config = dict(
    num_attention_heads=9,
    head_dim=64,
    hidden_act='swiglu',
    norm_place='pre',
    norm_eps=1e-05,
    rope_theta=10000.0,
    qk_norm=False,
    init_std_up=0.0375,
    max_grad_norm=1.0,
    schedule='wsd',
    train_tokens=845900000,
)
MLP neurons of a small language model. Each row is named by its layer, matrix (gate and up: input weights; down: output weights) and neuron, and shows model dimensions 256-351. Each number is 500 + 40 x the weight over its row's rms, rounded and kept within 0 to 999. Numbers have three digits each. A neuron's up and down rows have the sign that makes its largest values positive.
After each neuron's rows, "fires on" lists the tokens most often at its 100 highest values on Wikipedia text that the model never trained on. A number after a token or word is its count.

L5.gate1716:478539519561531561499560478496559547536463433507494512472536539546530530494498473491463403510535506493517515491459420505469377478442525513527464462552477436525495455484445571525512455509490501502582484466506471527453492560498518495577542459557451512502523463500501572514577477469519455481
L5.up1716:504554493441458401543398541530457473532559530578533452515460452491551467501526488485468569514571512517511484471451536543480484527445523566496518485520529512548430561462496507556528493464437485525521459485470494583517488496511406542534500549482453475469558488527496531405461402482578507510
L5.down1716:448563529524493562434477550548557495537519496588456438506497502498546592522553443467461520513523462503544530525481444498488513569464479578511498456475479471283382391428479473481569539489441457447477462479504529501539430499490496469514538491443495550491526471520547523410509460529451524486
fires on: " the" 46, "ing" 8, " during" 6, " of" 5, " in" 5

L5.gate847:502542443480490565492499466595481498484471534516504591526393461440525518517453503519483449493472605421473556461475488517495386520449496600482437503496496541540525488451492437545493546381449469545481489470419521505550524533477480535471502470498433497480494471529496496451490517530523495528
L5.up847:501457447438534527525478496457443521549457466545514543438452510600558588528470516427485537498446491431501523445451468575541540556446493503499535447427472490516533532446471455538508487438496521469517503531501488446558477446546504528540449494532465503552464473505467469436481525549453498468
L5.down847:532555501442515510561463474481527527556516485515450500516470479464494478461501491424505487458471522533562525539484518514513435406534442516500535517507454479542460461532518542500464544476553552464481459564491556592486500428544461513419482461478463510525540508466531491510493534468497557582
fires on: " such" 39, " So" 17, " so" 10, " very" 7, "o" 5, "y" 5

L5.gate631:463427457509454519556530494516445517515493537588536496593509499561557504464501491483579458517515417491476541422432505539453562565507532514494536507480509453534400458580460441488506446413474484448424438490555571553507554499554522521483459506483523535501508462476536450456472529560518424497
L5.up631:503501540495504536549460471460515507519485473466516473492488442485543561467482471482537477573475502492442502449520512526486477485501470450482518434473472448492532515447509561541543546443461498580452567468598429484465556473507488482543391499507503583566434485490460544505621520502561486483
L5.down631:539502479513515523508465522478534385535502462497565502501516560533600524439512549499522533532523546546552483470481495510465548500495539505428566504508542433508478508491439568492500513442411450448503498475464517503532513475564450416437502476508554495539526494473454535505533518481435516490
fires on: " his" 12, " her" 10, " She" 8, " its" 8, " For" 8, " His" 6

L5.gate905:439519481530487497502525529596513533549514503533561504493531551528519492562512410426454558443533507523516496517471516496455536542498449485522519523444477432539559408554538488483555477506487496468495499532463419477470494494462528470464499532538550546537536479488530456453475508549497518464
L5.up905:464503491440453494483488549517500430468532551492528513555471500530519521495455414517480459474495482468538519484440502475453543554460425561435516460477489456507548516488554562457534436542506430506527443483513464626502532450577564486449509622504526521538513521449549437491556401513532566527
L5.down905:546441489492497542508568528452530500505490550510589494501515550543526429442553494531555506536540535501480457524459552437516519554501570525515531486549459532516503473563518498459521495509509479498498440536452504515491517527566613545543510555457456523549501483503505480472558454532588464529
fires on: " " 56, "s" 5, "G" 4, " (" 4

L5.gate1790:485465529534469543508468541505485506465552477525498540473491468461490438490531454500428539487467495489465477476428461486448516460489552559457516495463444501535468488471552495495638506594535509557470490442467499495552542490561540516504482464427503501533422499389446560530563537499513445571
L5.up1790:512447521504453518556464501504531439414454474527448546457480471478486480395485452495471463461467453474565446474525495475404484505523507499502510480467506412514523462483555573469541502524553502546508493550516456469491467456530490479506492454458563463494526526443542545465543530493455519534
L5.down1790:506551499486509561499568539443569476526457473535512516490492487532522466442481507442442512490568524571503514490572418530525539541509496489510551519467494479268546460486499519489558533529514482489455497521474600521514491502470461515479425453545531525536509549483569507421461544537531454536
fires on: " |" 55, "-" 14, "|" 8

L5.gate1729:543457505501454576489472538520485540445557489501504534510538462547511452569517448445529532499454447471525480479454527471525488571550545522484516471549520439534491517552516506515495499511568439485514507505476533469547510495508529555517491536519469497535436503456512510553478531510459465578
L5.up1729:565476424514490431468497447505508493489426523522552503527478507510515544507550553528411485579452484523558496512504530537427510527495435480495487434466534503474528523506425501540487469549515605522479532453514514553507564553486570514531548545573510415497521467500525428526513480558516456546
L5.down1729:483511496521590475462466462436426451510516494528463520570493468513501505480531471500505505505541478477586443557423476517500548528478547514537537532558503585508473490489466560448539473533547492496475446512529551437489512474434570500505471544462498478530507439491483486535535477550463558501
fires on: " F" 37, " " 17, " On" 8, "1" 7, " on" 5

L5.gate656:510511620462544538504522555487493507465474491546506557494519561601549482506427474567479501453497547546474494466481524453459490530498472592501420512464489501544376492517594517492575476538493557476477475451496495513503488537487492519479441449454460555482469472504604440464486487526538467552
L5.up656:626489550473518549491493422424552431496418478536431506582518572534453560536506443515458519451517557564522497472467478442509474489516544562502460504478502499537544506521467470552511392504549503477515452453399464526454505523420491499535518473428512538441539486336454455448537527558524559511
L5.down656:491487450581459500482513499551550489530502538452453499575552532550500506531500521493397512497513456462498472493660480478533456510518524551452525386507494468252476458522453534502511468502542559483531428510540519528524509492537461538507506454507517536475507494425519512466542525450477481476
fires on: "0" 22, ";" 16, " |" 10, "==" 10, "s" 8, " Los" 6

L5.gate1034:488497483475504551518531534489474544489496522510456508468510545434478479525478503492445499514508550542640500446467473508505538500519431463524451441521464393516529428516584485527499529459499462506569516473456450494575512422444595503523505472469478509526581523496425527530422495525483498454
L5.up1034:554436527477531510519546583490557629462514388555489525519511527553524519523472523496412497537502539483563500487465425534475574572455497549562447542475501438505599523532560497503495541582485468503548476463460511478549483515535423587502513517544517549558507522457485487508549514528510465511
L5.down1034:456457480495467489515497477478506527459512504520530500497490476513425465506500516450489490532528531550521408421447503507548459504457442466572567518489527376374559482477445577533351516454454501503507503512523468520490581489572485532482469477515463446496491493555485520489500492444429463493
fires on: " that" 13, " which" 12, " and" 9, " what" 8, " when" 7, " Tur" 5

L5.gate1377:524561509474488509497521525484518551502487484500474515497482501517458468490513513448534497472478514469550519536473538444458435533472531560493504443506496484555461510524504495501541475435557485533526507492480519526515564564528502513523503511538523579479520534535546527522474522554494491456
L5.up1377:455554554396459479415493560502459579404515437484460465481548489405475547475457555430424523567485475584503557566488556562481502438583544534540514453577555575487430447481465444497534490533561475552485446442573479535537525475523464507456494452542541529450514498514435505527529472559501482546
L5.down1377:513560487426495559481512515489518491502472532425509445509525469471500583551445599494465502570523414522496467595528493508575476525500472560573411492567485500429525499485521480507470474458521449499526515565515536498558497522581476515515474494556499469442495457380480488503540568543494450445
fires on: " |" 50, " as" 15, "," 5, " –" 4, ":" 4

L5.gate718:507485463553486573490482468440484540601468484514534486555489521514442593476505513528542390547499496534475428501468480541499478509511502465567437451439423449551456516529521599452535536467439507488437495524528518530481614523515538516498455500450431561471480513442470523507459482478580543606
L5.up718:488567497527508464525502461561524499528585485517465551451455502546518451466542505460594522480506506546478504566481543446441524495550515541418498528495554506494568497487429513477483512503436503507573483538551485454529493520522420416462511493543494488536487477472449507513540466457485496471
L5.down718:457524443466501467482529514535508527455486466418556450487479479468513574487536475432506498441489501506455465503525515486471431441454522517481531452474461452460535556466544501486538468456439467471555456476494503496457513426520562596501491533474465515463540541469590530502416479476448539525
fires on: "," 32, "ni" 8, "fi" 7, " Fi" 5, "di" 5, " Mir" 4

L5.gate1429:521423501419520514582548521412511463488521548466517499517511531507573446499463494425514500562472593420479568533484529473506487499599567459435406442487478481494484502565520485463529511453472475427551497513493507410487530582455542486444526549531531521535528475450499555459547500437529547495
L5.up1429:474512508479485537485544464515430492493485464465472512422434511418474572467469547552576421505482486419496446554507508465489536511429545472487532559498397549502423480485473470470483500537518494533531517468516431470468453554492507478444504544573473481450572486524505452512557479495483474499
L5.down1429:475552406414534485581405486485511510497514433543488448515465464491523500504564455450531470531528546519457496576419433447431532500475502550459522484507536520554426501451542489574466488523494605532494452494480564518558510483532502516543572513485485460535575565531433507581522519519479529488
fires on: "1" 24, "2" 12, "han" 6, " El" 4, " Ben" 4, "El" 4

L5.gate266:515557559519612459506552529509471442511465534438478506553492501451559481492495455490522544534575505468477476474473551517426478503515446437466461485462516470514456486503439496519503552473463534510546449561510465538536499452506491462535513510553520535487517472501488531505494519492465540489
L5.up266:486490501538441497530427508526443500514508459473470492523480544525509539468512463555532502463558434525500575557463433453461480472546438470475536588487494431525555517493498514480507460477465511461519537549527514475492514513494589517488475504509550535480510498449468534418466470510572517481
L5.down266:449495444542517494520505519463473534511461544481523530480498558513525500427492442537448472527509503510548468474448507509437510491522523508554470577525495454433517517484566449485475496476462489502502462490506515510584523417471483489526525441528495493498552545519526516608496538496467509533
fires on: " Force" 13, " military" 11, " Service" 10, " =" 9, "Career" 9, " Army" 8

L5.gate185:495515460485514550502491558432540522460527529523525512540501497550492527457455591468584516505508541463503535528450427481486537450490487479497555507471503482541477453491452441453526503509459577482513479595538530580554541453521448443514475443450478593503507505499485548452549529590477545599
L5.up185:543517510420476501514434595541598488473478515545517560528541503541568427475405515539532438545507469504513433454494468525591463535496504510540490485540459514511499568485482484544508502447452435490531495558482536507563509524513474560519517551531518492536456527423425513434448529526516457454
L5.down185:525538454472443487541541447476491518492545527495574491459544420540546523413463486487537443429525484466567577471488523510466478466563517416526427479515539500541461502452481500505465487471497474450518504560463484465455508549557458462490472518459492453528448492460420467465485551479576541473
fires on: " his" 38, "s" 17, "'" 8, " and" 7, " His" 4

L5.gate1932:493516539455558517472474527513502520558505503534480541530504521543606496477481534503470464522481524467512452521475508470473498481443518467500471468490554453486489609473551541458499508527498526534490528506526530583562504536454475468465455552508466536574510521479537509451518541491519387511
L5.up1932:516528547504486448502531459522459445540514451481498480473535436498599549504515472483526578534507403551501488557503478530482458488443491505489580401481503483491580562503513481435491518428501542515453499542485495492534464440440441569586461514575533486483454446550476457526495423455496446449
L5.down1932:472487472500492480531520505494437488485544455461529515449540502550480547512478476546494494560529492530504450529555529494498565555477540532529497470571490532361562490567507438572502502545537495472472440507514499475493566513494519520495497497385589554470525459465400506446601469450453567506
fires on: " W" 45, "," 13, "bi" 11, "W" 5

L5.gate2026:463488558521448583471577449544475519391472520535492560470484475492495470427452517562480436505415474536592444493500536513450512449524521496546493442502453529526510461528586576501491518509511544486564488555480521503545488480522465504497476526553504465495501446519475559492462510560520440519
L5.up2026:472543546499481508477465508469490459428527451462508525499534583510497533520425493549515533539575501482527508491494521511481468482550536485493502541466475514509436466514586520532534483503548562496559487500513456494436543463455494528521473515485542490484495493463496454478524553455470492468
L5.down2026:533467536433471547464505487500494497489549517535577419482530521499502542483428511456513506530498469522461459520530529491519484497502493473482506498469553448497498474574554523449465403489447462483489529520480533522525550510461473498468492489537492548492514541517513560509493506431452422513
fires on: " which" 23, "sa" 10, " that" 8, "ra" 7, " Ba" 6, "gra" 6

L5.gate1879:530540497557505501541528487473491520489555515525437471340497516517483495521512477460477520525502498410563505527484469525428532494619473505425570445530455562518488477517605492544554462533486492505555518502513558517464449475550516510546436514502482546542492515458513502480489505493511484506
L5.up1879:489377484517567551471534513568503465536537563514495487456519524527549522483451433492527532527500453474524516459443558505492469484506424556528484540419530499521429464530553496520549448536514591485477450517509536469425472523530446556518482531516494494452466502483443471484492526574507517596
L5.down1879:533518548532515454526548540431499460425521523457475456503484515487544546487439560520574533424502451577548528505459539448461537436537489512485444461488513441515507429562461532513579504533487450496441493515500491463462474498499423526454488598501466551472587485482513473499533515478502533483
fires on: "." 67, ")" 15

L5.gate1764:496463458499491532487488526460481483477543480537524508421511458434496512505524508482478453572503488504535464520513489476527434549493512502478444494489477533538462520482522545492563521492502540561538566522494512498464477544592564479510474547483442497563456539487451551559456496506521452496
L5.up1764:505468474487543533457492465523541519471533521517538520422547564538511572459450511553499530565504527528472431537474464455473506438491465578457486524438482528504524521469504481510475557536525472449544537465521575529485439528551495545542435566469511536552501596548519507488513509516473562431
L5.down1764:520557494525514572491502483543453462491559507536520491465568472444525488487518496511488440502497517539489521541519488468482496500462450429495493478438464458571498560555423527452510498557496540515604543546570506492478497452405528444505506501476501470532510472482485463518533524495493560519
fires on: " I" 21, "I" 14, " Ja" 6, "'" 6, " Le" 5, "ry" 5

L5.gate12:476514550413455542531470504491509499472483483509540473521480517539552525414568481527466499497501556440511494487429472494477487550574533571546533480479512448567515469587521404474648530465450479489513523486524549497552510520546532429464517480527478526502462513521504484484513584553533461551
L5.up12:499547526407476508500442507488500471479480477464557526542507545574532590482581538536442462579525505475492501463481423437558489558552536516538506489479464578519486464563461487501532457510564517451479529535553512509500465489570416450504512507489484484553442482544506463456476525544510499532
L5.down12:555518514500473500562506490527494506474455541566557548514533523606481534502511503496590426522512453445480444497510453489565443575454464484525499447532465436340511452500455517516482571550530479568487410488484467516474475503493397511497489542473512531514510513541448448557461447542499538561
fires on: " Go" 21, " Bar" 20, " Ber" 10, "2" 7

L5.gate1888:500435499553511467517537513482590500512492442558528538553506522549554486518545456444464464523525448445499505461464444467484549505497506547557551472445437465514527416530525434520556548452462485429459512493428522491565452465516605409553474491505481549491461517547473487523501489478505480491
L5.up1888:536514550521575579490444471523521441551480450421473504486477561510587418507438550501538474473523480460479489506505470498548482555542561518530505452533536519542506508504503499562517521545450477508450446524527530490532510439466529554545580500499492564461532468483489505491471540563542552406
L5.down1888:536486492557507489547556447424526545565532459492525500539487509505551497453469479558451372485465518426551542522444474491507581532497517522509531517484502491409501501455513490578415486529565437482518516469438474438540445536510516510496506451641605471439466455493529549512550554582587460522
fires on: " re" 27, " when" 19, " be" 10, " while" 9, " where" 8, " /" 6

L5.gate1056:471480438491515478545517498486452484496480522501535549558409441459501513417528481535482518439561620475532462538458533505525554481486514529505535551435523420534497512552497505545502488488586521409563458480474509559580557493542495486527569546498466495483456514416491450461497501463449420415
L5.up1056:470545418479474526430467578517501519470539533467489504494497522525504570441538533529450451527472400530529493479516509487532503493518487454582498489551436611502533494572537593535493486572510532534478542485590562494529483552553501517516524489487556486566530513477434530486452504551510487520
L5.down1056:501566349505534476446497468429512473465535512492492463529441472460574458454488461436441511499494531485482476493466487526545527498495539476482479509484466510552489475473418495551580488532528564516531458482424520455580516498483530467523535518487496450459466515472548483546531511504478504486
fires on: " and" 42, "," 34, " or" 9

L5.gate1930:521486519484505451497465457434520443399475554507505502498529497456463516508512460448511501475498521469488528432478497508555466487539459499451519514401466488532519488521534463463550469545554461386475501512446428480556469513489497428448476564458513484582521533485473461520463589523542480425
L5.up1930:471470487469492511480510461493486540483522456508519475441463521465448538477472461482505539520551530491504483464512578500559484494566584577478576529448454495524499529483498484476519465473475522470495545518462509453577468415471516524469501542537602462395530483496463471511535517482505532533
L5.down1930:465479492463546474468517465506522475517482457517444495481481456542465568519508457500490477590485486467501521522461461444485514485504502530507500522476552459624506504466533473395605459549578506485497495533538495515488511478572414413500493515428517393423454566567490499530432477486533497538
fires on: "," 41, " in" 6, " New" 4

L5.gate594:522484540485500497513504419463535542491499481480537506514437474541498547458511542465490464501544501492516495514464476443496466479513593432480501547565535523540503411507460519493544527481485485573519472491559459469448537518478470557561518599500446565561468543474447453480523557466509521548
L5.up594:433518568394487536537548444533461459470489528496481542490523531471511515483455520493555522496442547490588476488473479491477456483482506541566492543541507496506470476409534510473500440591526525484460496505556531527528418518415557468534566487516495502458503511544514529513455483450556542506
L5.down594:572517511522499458509495488393509500492484439473457450472427426494488483537495514444471519492502448524553550510461528507555493570515516523537490450544498476467578477451545496513481498550498514475487508543514561424517497508538511450430512493454500433509536489512460498427468495563490500511
fires on: " |" 22, "1" 14, ";" 11, ":" 7, "2" 6, "." 5

L5.gate1629:551491493463462516514521481572555469568572494528546557491531467475522524455522451512522512515585471461523549524481523447471454505522511399408498434537495470506559526521544496508534544405482537418500448497558478493467559511485533554434516518546462509473484434465491529529520508499465468584
L5.up1629:512464454452489479589488438480473430455496489522458517521526523485466571523431523480415474498504474523487483531497515481453509525472577461492451531501477474476481479468562490472527549501571543551463541475461494502515534431415509514454475469556485529487485507480551472531438511427444520472
L5.down1629:471472481571489488495538508508567489470508484538501430494407460496455528561533523413509512493450493502488472475608525508442542499464508453452528521554477390444520525427483458478428463456544526521473547493536575531499521479460458518522479476447547440509538536484510464466428466494532517427
fires on: " I" 61, "I" 9, "re" 5, " me" 4

L5.gate382:534570445451572482518561383417497498569461564509557516519474444514523523543557555559506395427501472531515489539532523484518492524575474515514481445535475428477528509438545513545486573544531455479566548461539501479480500531463516547482539610460488460538468551525493541483549473498526495487
L5.up382:497506465474514546463487448522489514439539522475467481521484507498444481578440476546543518449560492576473506537514438528500519611438496485545524528486558538488517547514554450576437497465449497483490529544529537427453514542400573445453417421460472491495520485465505525507444442532468501528
L5.down382:437457502518500530509543590518463466476444505506504505516538558481546483407559486489570523442500559473496426550453448479536527522434487542461455527438551499404502485510586470459495570535470501501470469489472567484515550526465543504575532502522545517556479505503525517481471459520447500461
fires on: "s" 21, " Free" 17, " free" 7, "as" 6, " good" 4

L5.gate717:598463560526574472504471434471520463493489516546497499488505494456570465561484428417521525533523502551472467467438528482450465519473547514558552520482492489534483511575548513508515551453513489440499569485555491429482500483547492502468504505491532522537485494560490473458489558515542478467
L5.up717:454464510536516513511470487545435493506580510500511550448461448452492454576460434473528503575460448471494535561516521452488560502515510439483477516457475487477543566442362529524482521448505484496496440507502507503500532395524495484488484468500531547505517589504527485560538426458509499510
L5.down717:429466462528450436445440517511491487517481509481561554506494482521480495519462512486492547476536416493513507498492481541573494524526536488527518484440522539570462561473537552476511536509584561506496489440490542458479525401549526516543570552474540481583551502464500479513481559489518473532
fires on: "0" 33, " million" 12, " Prize" 6, " In" 4

L5.gate2085:441507548532470452520502453468468486450512524459483518492488453492543485544504519442533566517472513483505574446470444553502426463496513521556421492541554407502504415527538477515507445546517531505480538453528520444493632560459533543522582557472534491512444547469555477488501527565483438453
L5.up2085:502456462437466399559552499468536515435517505479508480508516544441426524471561584469578522547432440515531479507454486485454472506468483440498446474462522472523538459500432414499525481519477535516441512466485523485477512503463501538568552474487476581455505507476480567504446495513443523538
L5.down2085:534537558452535488465522478484533590557517498534519482472446427558397565542476506469511537524495493506459524527478469529530516533485449475534490436441435495430531447477535515516542514550552497498439447507483500493553509505484529523484547477464460469499534536512496483512450465520498473504
fires on: " |" 29, " against" 15, " of" 9, "|" 9, "\n" 6, " side" 4

L5.gate1236:503468576417517493450482486505465522539475571459551458455443545519499553499527521440443525511548560495506446509446488472499479472548510481467446556484489438554525527439489476488562543546464560476543467547480475480436487446523608489491460498533446470486454489483519458497545513538501511540
L5.up1236:469569497530485461487485442447427446436476477497412501487524501513516495504491507503511498485405447504529472539507513503506478503496446498579542466454459530468534600448533468509508491578424524481516571444427492598446519471521550524481461492516478522498491561442450478451523477505520543532
L5.down1236:512391537453488550503490477460431489490487478489491487535477518547522518583544560563557535534584485623586471486447463544541507477478561482441525512535440458529534502447506542421512551516490459463496546530488465524420515489547472471441508486486449605475478475439508466419454486578487474464
fires on: "." 28, " Han" 7, " San" 7, "4" 6, "kin" 4, "3" 4

L5.gate1411:573566474510545487491523479427462514504455543557537553516464547477483424438452531501431486434515496545561384554501526534529494451483512471530557530532470549476534424532606546476540503495472536523525487453500557508411477530534546492411492559544526612480489558472499523516511573536544501543
L5.up1411:526530502493466469489495475507440485472518429495509559497492604468560481560545488564548498507388470496462504431492500444431441515471512455445451478519519595508577500480457470501480455503435447443474461459471416554474480464491526497528519501494467502518535448466478465506511466475447480587
L5.down1411:496475546508501467510509454489531498484506519450460527527475531499608501544488521483469502531483480454512505539548504537451439429522505588495500530475491507506483519528421457562479515516539448483504456482483516559427487524523536512490428478451439528443506474487473576504527462511515470483
fires on: "," 43, " addition" 8, "-" 6, "di" 5, "%" 4

L5.gate1357:499457471412537438509461534494512485474491544591456504480489519476502480533553447433540496493483538511554535533483496545544413521534572523431458498478551529510537543537570509500512496462544486491494493579464456401461498500474498434497507607486556549474513580482493426505523480581522487521
L5.up1357:510489560496526408542489519456469456462474444495495444592570486484501554514479437509465496481493510438561439531473549539463487509501488469472525568429457505510527466555498453539556486457521514570502482454530491550505580485553454497503477568490529582555598576468457416501543546546469522522
L5.down1357:594518449531548428504541468484521460518454501516510494529512448510516448546478445509589550431468483452527453545519517539487523495473505474512517473529497509379535496417565478447478535525495479492460496474506540457454536496534572519521438477480489451482491519477504443492527428483526491509
fires on: " N" 58, " Ch" 15, " C" 15, "n" 6

L5.gate1425:506482535467519562532541499524461467520516512509459468562499514556515586457560506508543494438463472493563481408505498448524494541477538539481531473461464427501571509501461552515521505491476540498469481495445495474527532556537505541463486491520558510523548480441490485433537507562527500511
L5.up1425:513470499474557544546443497460503491436512561480497497492528489551515493475447524432498434450553503485565482489490392513572455542466525495516499488413477486498537470486492464507509481442472498550538440459466448526525415547487491550510495584556520506424510593522526480455521505514447569445
L5.down1425:540464569516492518474514484433553411485493481484582523484544517527520500543417465560527547483489542456454510463598447502501598501501511574470534564441540528388462450451445523563450519479484517460504458427431544480488584528514504530513467577538468566510494454498565492473524509499470498564
fires on: " of" 23, "n" 13, "==" 12, " |" 5, " in" 4, " Non" 4

L5.gate1633:540483482472483475469445455471452544445518492499458505504514557494508514492498503497473424533486536527484434430485458557428453562517607425475452466537477456515450521468521516416507506571571546490568494463487576514422548509511484450456497563441549504507550578515567505477524489525526520523
L5.up1633:536530564468529439532482525537546508484509552517487443605516510554417513530484454465517506524531422496575489471567498466462495505528517563495469529484435445462517557543592519493481455432510479520517436505489521515477524523487513524466518438539574466483470513532486540519541497471509458455
L5.down1633:477532517536456491547476532533512477482529503526463499462468433532535506514454485536475515516456438469490540555508498476505437490479530480515452497528550443554552542426580497483492506560533536458471505533451571544473543644525457447503517549527572570477415510431526480471532540514569520531
fires on: " Pa" 28, "pa" 15, " Ram" 6, "sco" 5, "tro" 4, "man" 4

L5.gate733:532562515454489544583501513463519527491454507540533544528447540524559425476467529456511434480550504449502501539395453491483550518568564517495449507532561492565536481553473540418577500535446500519477463505395490449530555518570559499555538468475405515470505408462503492495473548566564533496
L5.up733:472594504541482559517541415450503498510500452490477537522485541542496535499543542576541544458534513407491564514487457474463563451451509524490467491497464500474470497505492545508452449522485502473494472487440458551504472520607494524550503491489541494474454440551496606524503468492534443528
L5.down733:417525515568459449478561495471447515553526461501516472523567560491488521535511459463540461475543510519570488584474503532515508590486549490474489468512465497486550489526531533440464517464543495490486544482439423445508508466521462524594418507471497492554427517573488481476532518508499485495
fires on: ":" 32, " |" 22, "'" 17

L5.gate33:545548459549491509538500529448495533518502450433506449517442531501490507424491501439485490520482501531574504488502506501467467503489527484478535558451482487560503508518552477491574539546522560502471555598469509540484562481542488547471494568473548512505487531467510434462522506499507485528
L5.up33:474471440463538500404438549523485514456471483505430470536510408507487509491527552482467421544511547495497530557499513578505536493556561507545555527533550576538468477526518488492539384539499494488550470510500520510452516552446488533504509412456522473498479492535464508502544459470494496467
L5.down33:459479446547481413481526498508481527465452502550444486452471495457501547480493451474531403598506513451566500541397553463431565504491516554572552549500486585482495460481465515493359410436461430466528488511443547495493478489449519459551520540579480477500514413404447470543445609566499504501
fires on: "," 83, " Although" 4

L5.gate328:503514497480491519477504506538482498520473470560556524480534531537532544561498515473533448499511505531533553518452492498519403569494433495454563533493512493537552488535520473467512471538440439545424460519416512464474518501511485503474456557523543503433516458499524512480578489538515516463
L5.up328:527507454535541492474564516510472478502485529489426482439541494517485467430572539635511537526478511508549482497533539493488537572487443547532556497536495451466556513521521500553457519513450515485532506524439414505550541458482505501491462491504520513513460474518484487521531450493492511441
L5.down328:473508497455456470530513495492484477410458513492515569422456522510501553469506517569521543548463502481483509473363565514565519554522534474479465512552446504681525483491521465551636528517478504500454527475415521494508477560389534525479535440456511518473445449501498497424576399497471538432
fires on: "s" 17, "W" 15, " he" 9, "qu" 8, " He" 7, " " 5

L5.gate947:488462449491472532495476450588417473526429534474526488407432446433473500509458447466543465487495454466559488462487480466442487460542518509534534450473584505531563436453506539480602462555530518488507522497474527483444558522535469539531478558520437485447487603481505503453491558520482448531
L5.up947:513500547505478439533474515481474484466564453572515450437469520496528510537525468494584457535541475509503486449512475504510422499475583487512449563397521523510511531490493520482499498512444498447535559526450502375506529509498475508511496509508515465512473469550459487479544452557486518450
L5.down947:540550472543531523546448533481474484564517495552459485510453480520501507527467468502517440493489424534577525527492477500513535581499413519564516492563497553442497547501490424463589501537515530585463531532534543449438515575562445475545583523502470496481524514542573497477478535455474476503
fires on: "." 29, " north" 8, " south" 6, ")" 5, " Stakes" 4, " van" 4

L5.gate1136:450557597504503477483525513496503556477471524494537583478515511497465493510513471526459502486491543523585545554438547457479489542559512601544459480480594509561543474506564529501543499511469488499510471552511482532443495467526453519463471591474476499443459489460509520510504584518482521501
L5.up1136:461488461528438517508533550475503507495498531516475545474568548484530478511501506479469434518532476557503556500500466459502521483520497536485508514512550475528515571518444482477513525478544508517522479474497437510476407518506486545505500495552432474539444476537501502513486525529499473481
L5.down1136:578563510465472524547512484442549477403530504497508503523555550420560534507529485479557478497528516458478526600440480445468465482505526586479493542529533426559583554504520483453621503483558582495473449568507528525480520453459484526468481525473509419482456511510471458513459491533528469489
fires on: " |" 35, "." 20, "," 15, " critic" 5

L5.gate2007:471551492527452416511454469503474525512503494494507485549540544602508482550534459506414467548528452458477459415422471539448554512438535558492446472504438440501519527548497462461508533490474460500483470522506454519502570508512502531505528534479496510436536494526448501429543546467553471543
L5.up2007:449511462483482499471502463465560546469519547453504445497468506479485521473461446513444587484526493559449460459418471497449485468470492488493447476492462446504515447547493507530506542513486493528472452520449481467493500431473436478540447522484406453448551493512423537462561504414554546526
L5.down2007:537498488423539483548473518534486522437534493426513497490498407468476543467549513518467563457504523470434513547562469494493432521468553491485471557509478535310520484506500554536411431523475500480425493469501491532555533446455450500532477527540463557496533483510444495440516553524505511526
fires on: " of" 52, " the" 9, "0" 8, " per" 6, " in" 4, "th" 4

L5.gate1215:564548538482508530478471505458560485492484541527590423451467495550501448516563436488453545527498469547533521539539557453490497525472458436455544475480512505526584535443536507520451471494482473472592488548462416480511461462474541568458553494541428537541572427556511486485572494505538503482
L5.up1215:505481517475486477503464526389536461518579541480441512551480512441488621498470439526523571573544469607509502465493453483497547541517512460507465476552496489488504438512551459416539500489456500471491462532466479452510553468578516500553502503504539484553506472448496421549563493558451460476
L5.down1215:491429464487504492522508530428534531488493532578582492487535493488432509492477530479467471516527488389459524431558593494477518490451562506457480455495490483352492502538569505589454531502501481534521531488501465389512451460469503534487449520529548552541520491536511516507442458514514485469
fires on: " No" 18, " I" 17, "I" 14, " A" 5, "W" 4, " All" 4

L5.gate1328:532506582447499448634518499479485531480528478563506537564502432557566497451483485427473463454495517544513489548476496499501486473468512530464482440548497538532541527452550536400489499479422479470499612501480472507527451610505506524491456504516482530541564474451523474433527520552557509457
L5.up1328:619555542478572489462542478418457461528502479544458463439497516442528556518525519491436473526521534519508449448487461523499483438523478452532551510500519529471456568482550474548524502465521494490496483517412478512508496471488524516522498469553487480483446540520473509524543542500487469443
L5.down1328:517460541494450466524448436478502480404492454511468417519563538578487490597480461480463485489510526421508490484416489460516494510467456552457549487493407504476528515491548424502552463495513543516494454494490483555548476474486485525568540540499460542553507462537511437514505493509444500583
fires on: " the" 33, " San" 12, " Los" 11, " and" 4, " |" 4

L5.gate257:548467505492504469511481474517519440541495502508537543485527487499496516512426512478501512523488533439479474543397474458498438527546528548513469526438462597535510514501525589507591456552486441453479484394522473480534476501455548515549504489522488556520455484543611477483489558484488494428
L5.up257:474466487487545530529568475506465506456506516474530480496428565527528566487438537468543520541523467549441486510456530514490498520475472494580419512466519446506512518533481484591498476548588444490575441430496452470498451461516470510507455502488560486458508528566519561511515544502590559565
L5.down257:516506410556471475516458486451522523530502450504462489541508541503497550530530407506501442498526484504564482504489431580532533538459484510440494567435464455418495523467542469480501518487474412549510538459525526520489559453568506477485548496579547519453495473556514527531502508481507465463
fires on: "0" 16, "$" 10, "9" 10, " million" 9, " per" 7